Weights of a small GPT-style language model, trained from scratch on English Wikipedia.
Size: 13 layers, width 192, 12 heads of 32, MLP 1536 ReLU, 11.9M parameters.
MLP neurons of a small language model. Each row is named by its layer, matrix (up: input weights; down: output weights) and neuron, and shows model dimensions 16-143. Each number is 128 + 32 x the weight over its row's rms, rounded and kept within 0 to 255. Numbers have three digits each.
After each neuron's rows, "fires on" lists the tokens most often at its 100 highest values on Wikipedia text that the model never trained on; "fires before" lists the tokens most often just after its 100 highest values on Wikipedia text that the model never trained on. A number after a token or word is its count.

L7.up286:169161093185136086103161167117089058180155158126130115121124061147128117176166149112159108126136076171122176153166188136126155155082131082073155141136111140122099175077132186095128069130123076183027097131136135107190127143080165138152058127166107185122134153053112131153137148143141108166082091115130157124176145123126102139129160086110110142107147058132166114105104166100134125096132
L7.down286:145134092132146139129097151107142111116128112179167204113144108155122115073175142108135123167167069141156039121086095136149139118132150103123109142189067114145138079144113113138074132109169176124129113123111121080170124104154096147087123100097156186170114138173090156150112113099134152153137162128149138156164122105167089137160205148094071137063131075133114100161052139143151127128139
fires on: "th" 32, " of" 29, "u" 13, "e" 6
fires before: "le" 22, " the" 22, "or" 7, "x" 7, "per" 4

L2.up1171:135111136162120126165137154122166106171124128152110132080141089138107142114137192199188180096133093166152175102092130122154134135126117105089149078160152172079147163126179107098143127093198142130133160119112154137135076109156111098124063175129118117131108135111152096100151115164124115142064184093103152137170111130211155115114122140146226050167129106147133097128133125131077145106109
L2.down1171:106105104096154181108118087127128126054125110126173090122132115121177130122114119177138122065122170113146164108153130127159142145156130154176146112135105123148189143117129184137154052161105156158190157109134063142166073125127110161123131074100153106091138137120063104071174139192071077136127111078066137165141127113115148132142119087121085129155071104146191120121102119107107143126147
fires on: "n" 19, "ber" 19, "b" 13, "g" 10, "li" 9, "l" 9
fires before: "al" 24, "ce" 10, "ish" 9, "ition" 9, "ci" 4

L7.up1251:168169144072093100130153096123123132132119179158132146027050105177165163090195088054145136111136139111131124082099091160116141137154114114177144128118100098128153160079167125143157185107164189113119157110141130118143107124145169102130128117173162140121122113141134156117135139137165134096122173092059190105139115172156099094128098102078109125116130112140091123087092176139085182109155
L7.down1251:079085069118150151113123111098067100134099075177088103185174140091114134144115117127119093176172134159118130117163101189158179178159137083138134086140109215196161132108139172122111146123174116124132137078148128099119090121097071138175096111067128185121112132148152132127123094122100110146156114131163147150075102140126112181072158099180119108159127138115105138070144052153153138154071
fires on: "'" 56, "ter" 10, " as" 7, "ial" 4
fires before: "s" 62, "ial" 8

L10.up556:070069103139125179128135158061132105116125137212129129141046158171154166107130145118094113148086159145093149123086109137097115145118139103192190042134160117067098176133080183092138130131176132173137126125120187146118084167141140107119205095100132079150120151173111114169213119113168132082111153113131070086146120150160095134143126092113140124109169149101084109074157146131155125130140
L10.down556:103061132152161134156141094126091122132070150079084133105138097125118133167090140145093098110122134135111145108116087117135095106123115145173145127158123087164166158130107093135143101187146146118104112130155094092140158062132170176178127077100103160102154095188186148039120142147183107110134129079111095211156132127143142089102134180114129117111127138086141152139155170114111112117114
fires on: "'" 39, " P" 18, " same" 7, "ro" 7, "te" 6
fires before: "s" 34, " time" 7, "mp" 7, "and" 4

L7.up917:147150125103102109156147075111094118126109126169128068208071162055137151241101137116147111092133122093130120088065112160112153136116100098122128163117136189116146140122121125135070097115140127159108121161171146113135137091108174161155120094133132144125188088133161120048144167090083107073119134108123096118130155130130159123127112142076112138116190128141140123141185119105111084093134
L7.down917:133128164111116136148137097063134117150132109074144095176092158098160131136080069133122152134140186137115166148131110094159144184127176157115108132080084160197123113077067081110059191131143072137118110139188155176120164135136164136112102134118099093104231093114187107125126136112169125120135181113112142162091145106138183139093137134116119153126154097175115107127119127124147112118061
fires on: "==" 23, "===" 22, "\n" 19, " ==" 18, " =" 12
fires before: "\n" 97

L10.up839:083109155148155133172126095146124121154129113103134072146127104096113118138169094143156123107160060134145173122138147111137135175182169129123146141092075116153109081162122136155123140160135094126148130101134116180188106145066138127130109129086094080104126080151174129146129152126079180115073133129104224162163105198138066155164074143086121205105103097136127166127054129127086073120125
L10.down839:152139122150112095141151139157105097146073079116106164114077149120076163176148148132118146128119122167128164163076104159141128107137168196114157155107162102148054118106086136112178148089073064085153143162148074080158148133082087145168119090135110116099116124155100087131135103057166192111213085081140146064153113165102162081122085150060138134115190152160124142139153197132100116142131
fires on: "\n" 55, " |" 13, " Time" 5, "z" 5, "-" 5
fires before: " " 41, "-" 13, "one" 5

L7.up57:118116097145121188139100122155095075159170121119161114168093129141075120141149132120129102069077061142154174151057115138135173163149141157110156108085148107122140189167170093149112067126175120137126146134120106200130073131110140111074122162161098113089109101112053165112157132024132164125127118101145109142123126092117134142135116134128201189135173141126103153143132101103117150070192
L7.down57:158149157162070140169106121179107130155171103130123156074080139132106101159121197099092083134145152146106119111143125178068100149127108087073144139063063125123099108129093104037169187161148149192127147126173125165077127142143098091123149102179105108153139109114082117129096107121142111122167209162121151090114114174143128133104151142165159081123119091133149221143174131095159169142128
fires on: "\n" 50, "-" 15, " as" 7, " in" 4
fires before: "|" 54, "s" 4

L2.up1400:136111174152097103147174143107154101086089131142133210132130111142147095182141134154148111158118146138090135092095159212138129136078107105063096116133128142124126171133167115031175110131138166095137127133096119103102136072160126090096160113050184149171144083101183208094116139127082126121112167127085072113132087111104116151099066133226133139116112149163134145152164194098124109084116
L2.down1400:153132112123128202093141164146218126111113061053134160094092155183101093165161079176154131089184144103088132112129168116137181130101148104154123179121129094088110128150145127176111114095018101145105144144123113119163110191130154095108157094098143090100095138161143070173112098123120090099105127156175089144152107148117154167106137121200133087100206120158112151136155149099144091117140
fires on: "ur" 36, "en" 16, "ro" 14, "w" 6
fires before: "s" 22, "der" 9, "'" 7, "po" 6, "el" 5, "ch" 4

L3.up638:174093104166096152177117129130100099162122138120167149117091171126122137144146152118114155072139101184150118083134121053133098160116110142112122196110065087157114102098158155085115105088122081133122161162100174171105073141174134121064122125118138156074169101074115095089161131114133072107174159134149139163034142169156089127086169128053121146113154088202122122167125134093165111177141
L3.down638:196059092142176144109128117060148148147113126132202137108182180126137083140151081103134138179110118118147052096153102148134184132151156167133127120099105149158070179152168156124114100133106137129112112076057072055177159130122140102168157131087136091101081105135114136114076119160094155130108159152108122101118187104104105129133085197157126082107130101144133103151153058106161095123151
fires on: "k" 25, "==" 17, " ==" 17, "n" 15, "ol" 15, "h" 4
fires before: "\n" 34, "k" 8, "ist" 7, "low" 6, "ar" 5, "á" 4

L2.up1408:148164152116110120096104054171162153188111088148077143114099123170121134178084160104104084100100156128131138105103107080114118133097091117103098113109062154106168168140073097082157195093096095152091056154154129126097111037151150076111120106097092086147113153118120177114101119129127092131115168122171117121160111154142152161090176104145129209098159141127151147133157114168109108147161
L2.down1408:078116091192141138126090135162161172146097151092094100111123127113168147101089180078095136106110161111144132090129114121113128097117160159107144184111146113174109183181142140088112107112202137118134168095151163139070152151121178132121148170080158134158159143093154124102094139130171115037130099096143149136050132144119104103193126057175108102094134158185073133122118116096138125140083
fires on: "===" 47, "en" 42, " ==" 5
fires before: "\n" 54, "a" 5, "ni" 4, "ne" 4, "n" 4, "y" 4

L7.up847:125181192098125085169137178184073138176096119119144075104128143166116112107122169182178153147072085132143160161105103119136181065111134147108112097144161115109124150113109098124094039137108092119163100138084101124131129097117121084132073099126082203108151113112117143119108154123157119112138125171128159092145142135135095151089186157068122092127100105142058173070152144139128167133121
L7.down847:111109096148180137118130103079123128154106139145157168122134206109152076156112131060213069130172125230116083088194183101090182102105124154205114125103077171114085175139123134144103150119105086158107167081153150107166104116118085120132122117141151109144160131150086150123054118070051152127121162112117086121061118139162159198131094132121137115128162162132156109137114146189136127117105
fires on: "\n" 100
fires before: "\n" 96

L7.up973:054130122163122117171093116124090110159150176115144104135129127135148103108092136133120119121100128111163116143131063083143131151164144109098133140131130120126119146140117136164179187148140089189078129117111126132221100165106101044112038100141135112114142175129155124160094158139107182123115090155054146096100081061124111103133081126111073132157186135154087163184193173126151126088121
L7.down973:128138179135129106167087143124115186109157128145107101180157159119086097152161100133138160156121140201086169107120165156122189145122152126113170140133137124108135162123151124115114149062031176113094133147165156117175130144103163146144137117093110116145143100113107165174135106128163068168136168115121075121133075164104196094095117146142095159156154193156121101103061068061149111117100
fires on: "\n" 98
fires before: "\n" 91, "-" 5

L10.up1024:134111135087153139107114144111106114057133153099093104152138056095128127132095128082109144129060136113118172121039101171147153168086126122160198114146104170113171144056176114159164107160154139142074130148121144106128099163107122143117076078111162114139163094121120178146092079126142101132082124151166095189170077143127126123099136059075133205098100108112126130132158134112113121118167
L10.down1024:120179128124126093051123109128130096112171134118171172181100130142113074107125151145100165148130133135100174141111106119103142145109125191189164159170132094101075138217142173081029104130140147131091111149097082120127114164082186171141105103106152138159137114136136087133092144141127073139121212126119139128093120112199115132100139126098134197059141086088105194104128105094108157030135
fires on: " Ra" 32, "ra" 30, "z" 11, "ut" 4
fires before: "il" 33, "ine" 11, "n" 9, "di" 5, "et" 4, "en" 4

L7.up105:069184147117119174146112186101110149105133151136163130160082119113132113112171133144071168160151177113082135106146130099118105111080138085107148070154110135105067119143094132176081129048214128108156103110152089138155145111130157084104140128119106085089130109118184111134178148059120110120128102085122124100109182125130122122071221095106124138134068090136116141104120181104106198116107
L7.down105:172082166116131187126143069146114123099123134158139173139145137138089143133143108110136145132050142138138134170139110147097098092177115107087145116124121049112149089084140123141193177111090141116080164159144083082151158106150151158085147120104034173144089082087149120143171112173048135128076144124129163181125130108114166086158111095166130202158123165149161131131085170147151153146142
fires on: "\n" 22, " " 20, "re" 4, " 7" 4
fires before: " |" 27, "|" 19, "–" 12